Part of a small language model's weights.
Size: MLP 2560 tanh GELU, vocabulary 8192.
Architecture: biases on query, key and value, tied embeddings, normalized queries and keys.
Training: 782M tokens, 5967 steps.
MLP neurons of a small language model. Each row is named by its layer, matrix (down: output weights) and neuron, and shows model dimensions 64-159. Each number is 500 + 40 x the weight over its row's rms, rounded and kept within 0 to 999. Numbers have three digits each.
A block is one neuron, or neurons of one layer that tend to fire together. After each block is what it responds to, as a language model described it from the Wikipedia text at the highest values.

L5.down271:505505544503399493480467501585495471572426504483429438523512482535517490495509512637434486470421513498497516493519504532463562558573507455515564509500524506545480452511444517496469447554441498465464494438461490498501495430590534523496498470509479500519468526512484488478563382481449519450
L5.down385:599525527530486520525503484520468443513582596512514498450575565483565449495557463504546535534517460505500518477492549557512499515436465513536504522454485477508574443509537512565542566548552471506553547511532454423493455468518476509485500571520456489511538505540497442483506528506524521547
L5.down400:483545564536518421451414523524439445495525378522553515488521554441430508531526535478561500523501514477547489464466520582445514515545456489533502480473482441524494547471514448442484530516474531535481504485436448556500541516492518507525527535482516466498460519529522461428527501496421544530
L5.down938:526511543483505474560503482487493544497503491476524526482489484491511520519500565471449557517538497508460403520441496505494513512495509562574524465467488459542499419489505466491570502491452425486532437447461478444523475508472522539482479510528520563515562494489479528506619564477460489576
Responds to: Adjective-completing pieces, determiners

L3.down219:466471430490501494499517503496460481554511537501486558537473561548409451487488457441548502511490527630457518464535542491503459589537490549503543490577500483469469501507453461478429439484524472497566528519458511529478516407456438427468523429504505477506485506467491423564574520558577471464
L3.down238:501527480512513503501535553517587501556527549498477506520495537454555535505467494526463557519460508489496535485587434442504590435436409509511572503489514387455481442548514507411472472474541427520514596511498472524518502534507531542524467511563528533541540493546567581517494536462491515551
L3.down365:456477571537589559507450505531512533526535479549463481503520513497550442541509505443521513495457533458462528495444547538510562515569595577459516484539475474463537501519528489510473461506472537494485466511467428516556490486459511479534421483531559488523512515480484590541479537509512459440
L3.down400:500549552544508567457507549529493462501499506511544513409475568512528481406535507494494511414463519548483513488546505542501524481480525552502508484511575538501471541478410473431401413474529546535547500534500547455526495469473494539502532579503516491518479468443540513525433494565528506458
L3.down792:591513517447562516504476553486538500463555483521517518446527555516458432530505498491548503444504478511512505493421481495452516456530462547461511435536559523487439496514499522545453540505536516516432517560487513500509481491496574417438458488488513507462489464517379494562484493511535574596
L3.down919:515494523535499572510514476467510534458522455533560487541497473514528538427545471449504571441540630516516412503502470453499557448493571506500512423521446428524521556512475571487507501487499448507537484464493469516490538510495489547528505477492500526499540484567495429535458528529442426535
L3.down1427:442526457481534391438427525475474513526488447552545551582481489466526534476515482478493530495484467572519527517581536495488538545518471492456504548467381482578502496436540484518530546494404508494505482434488454499528531458450516551464500533518486553538513485465465516561500471513424471483
L3.down1585:473575493492554548533505493589573469536522501427499510547523442566531464532464520508473556526544486603478518483432511524479464537467506539504495552459418526493487400543424548486530538539546537509480495425487478435462506538527495491561529522516551519519498482393520459493527422517526531456
L3.down1588:477493488471549505521524443513537442543507477481483518485416566432472535428521473453435502465427557494470536608441471531513529490548504496508527540466441515493499519564507527464417507521488515467490481513445458453563479412481462479544530529437471500470546466491491477509508483517574511498
L3.down1766:535538476457486542593539468461514526493518500467561504549425458405483486488499547569532476511470484564553550486540496463514541472476509516582489476513516548442467513443438566540490452468537541514472512485538514470437527470420419451527488474561455472590511540512595516579500468487497505490
L3.down1808:511482494508570469474537514484513520458475583542524506481488512473530435441448434496509514514490424488478454517468498513465542508511510496549545574519501475582475559484471537590480550505456531475527472502433468486495502540480488474495635543486509413513513500534471538474601567466506415499
L3.down1920:449446558533585544476547476497525526439514455564488520482456527532437470560468543536523585464509603488486487508530618510491580511441482514539496441527553447550552565514470461418474510550542437486500479480505570492454511529438468477558512555503427532513448535501520532495492455431449566464
L3.down2093:476500516464575480451464519469547554487478431562475502510496474494442508556497518531478436486534568519469510495483582631479517480586469446489509489498545504507494474508459572435428513546489507454544493453457503528533447520479544505474482455505551477455525504455484370438510497552501474449
L3.down2210:577499532508497479480554526445517527544556547514592457534521482529520450563578498520488494479522486509539511497429564504516479450515419547533522477489496530578490513546490517551503486507494529472455452530489529491533512542430533520466538452469538512512522486511495521484468451479470511527
L3.down2518:493479475432441462437508476525498507466431472526494484472457523549503516563481501485553531479458496530514456485459483471514524490564532533549489476519479517528427560466521548561537574512474447552478562595474534438508532441454505477490492500448506461414515487498510530543481474490533539407
L3.down2523:515479512497549435539446517506531470556555532505495542525502516549440385438495447455519466538437523562555431430539483514487481488508462482505513490477531530477497517512490454536519464505494560554505472447517552503488493514552505494521440531526458513547582465409489449469535548458515494505
Responds to: Word-start fragment pieces

L2.down192:507518455516519494512501542479382481460533505504528453474412523566478533508543525487461425482446509511516521496537541507515486576500499532506420468521479579516496551509494552445518487510514516507502500493476448433481472536551435451451497460509549500481580422526472533557486384501511411515
Responds to: Clause-opening connectives

L5.down1537:471445487450473449511493515428570482453435529428467533529524488545523498516467479499507536502469510575534486517463380474479457476563434532449493520442490567479453496411465514484429481511507508536468486504497479571473491479487498503526484461544458499511483488466514524524413473534488503497
L5.down1655:485454524465462499515513512520510522493550431424477458440531490519524485488539467420529480494432498566503460519497473522461505575545504499571555509462539538528508531460489478563473441513496441530484503540516477487496495427487600569471485515523489476505522503514410495456501507485563485562
L5.down1827:510471483466481465530588416479481561550481486529501511589565471524460491531481490489491502412441474481463524452462469466505491460470545504455525536478543570609485510556491468507509496469459498487429506500477531563483435460509484484485458429476558433519471531496531519506532436398512468512
L5.down2143:538473471524484542398497512461531434523466480481460465443497499496495507483484507482521465510469550497566501506487502465525522504519532486493494536512487497593442446500440506508457505551431535473535456477520551502462490505435567558459502498520487514501516516502451458455465523450537516461
Responds to: Mid-word subword fragments

L3.down298:485473459518520497473533530455550459458493511446455488500495457534499475511523563473504510528438498507560510508503530514486460552503494568526471539413518494454561544524502458491514494530482449536501508492518506497518536522560499548493576486458529522494481458490529485551536408435500558510
L3.down342:525460540524489481513485493533518518492472589508521444510487421516474446527519475497587493510440410425511439495505549520522534452527513502561503504519504590499530518516514485465564578459559517536472449564506455546458471493589491522508491507442467546476490459506446488492442465485556568484
L3.down639:500547539635488509511576465487535463552518534549482470533492469446492468554491592478487554476526489487483542546539511496525530492502576519458447509486510495501459490471605543544447501482450494485509443473496464482500467522493554488524461463555554447551533483431550455528501502504480532503
L3.down651:513494491456497491481486481513424473593469538476501507473549441486485463544519522503502522522560527496488517494506467533447449470483557506450531578538506404508386493494482496502523518514487480524409558500575521489468470501481416451493479539447510527480497475511418499550486517547461537500
L3.down887:515485496512526534496484519460466456454526523521452435520483524535419508512530472441480519478549483492428519523461561554543495473510506561441552536464555516443443568549536551473506449565515535551508492488450531402503528496494480488496498446467575484452487500517466484491500485522547538609
L3.down1066:537589490506441452544459484449474536522599512579466522491558529507481545519566596442522583421534576477430411547530483545570540562500471517411498524505498459501500417519450478484470488476555452506492475460491516496473417480473476492492466543528557533511500517491542537500493504575559497531
L3.down1605:531513513489503482512442489451549538509497512488517593488422536533459391463527526497540564466557499486419558493565501504468517587465519504472444520528493423546499495468562545553563486467504488524496519475465482537556479511410503532469483453501533487510469511561417518494547457501457541482
L3.down1620:510479583470527525547539485519564518458498495492492487536508555474532444486520509491528521507566471463434491540459427553472536492470515544522471406530566514475434526461475514481484490525489508544512553543536449502506542514463499492550453466453505498459485516458531563451516578479571496538
L3.down1639:511561508545487427540465488461542510518479524557508558483517439469483499486505477511516492583513531531389506556482532429477502488499447565487490479560529441494485490508489512526534530464458479537549506545475491476443553487464548440477490518475539484454516489522516532520499475598449502491
L3.down1683:506573479473467485486479513431447547435546510544546489476551524510468506521487494521473511489526555504450499532472411550514501521530512443490485524502434521503463416495476474462495411519515504465482565393505540548518474546450471502543435497512494523464510533524506522573513463521483486479
L3.down1784:494520460457480525481476473488394500515554507514563466503485487508529456505543527516526558427493526507450501519542425461472445478504470521505437509535521553481532484485504489462529502515423506483506548445461472511524512583514545491479463448535467505507496493522495574480466449441511497565
L3.down1971:484563532491428470467449450498408470489532516505521410494476508520514452471516484491526528465498524536475538458508516512466473584534534455457500504488492489473503526464492562558456504448522468554531511513521471471508467447495457452456445486564428598488437486512499419513435396524566527514
L3.down2036:526536500493447566482492495484465569527500514492558482461496542466535485502585501493445541506468581490450525469485460542470441538530469568436493518504505484419454501421429527543505507520505508545538484533521529562518513529477507458491511532465540472517501573473422530484493578415541493494
L3.down2114:445511454560510514431499502501521586549541527530451537512515542572556544496500488428513510532505596510511475492496493501456475472516478515540503563464506522496525465522527520518425545497507490596437491464444558424496499502473518444505538477472519508516453435532489575421481468523475540430
L3.down2218:483541492588473458448514552422468449508536469559497453517555573472482518480528472486499535543532564557546519552549466486528474537538448489476571567493479452393492478439558511499465433539464518532551525551547454467464479529561524487491458505467527456564558468563532521495536479558465588510
L3.down2259:505517434516466509470535500491535529530481515499429481447492515525514484486540447453528472462555465474425498460558457454475502458457500466524519535570443500503525449466446534510514536523494515512468466534471589462471532506519493511483447556500499540587463451481433484534530577533459442502
Responds to: Anaphoric demonstratives after prepositions

L2.down1687:455486480558499455510442484500492457522523452509506497441540489475483504490542448484516541541522503448560462488447458486474444477439452428504512489531456442520448561460535501534485389407453556443463543492519522541557421491475584508505486529537489459501517508508540465444475548470494553490
Responds to: Mid-word fragment pieces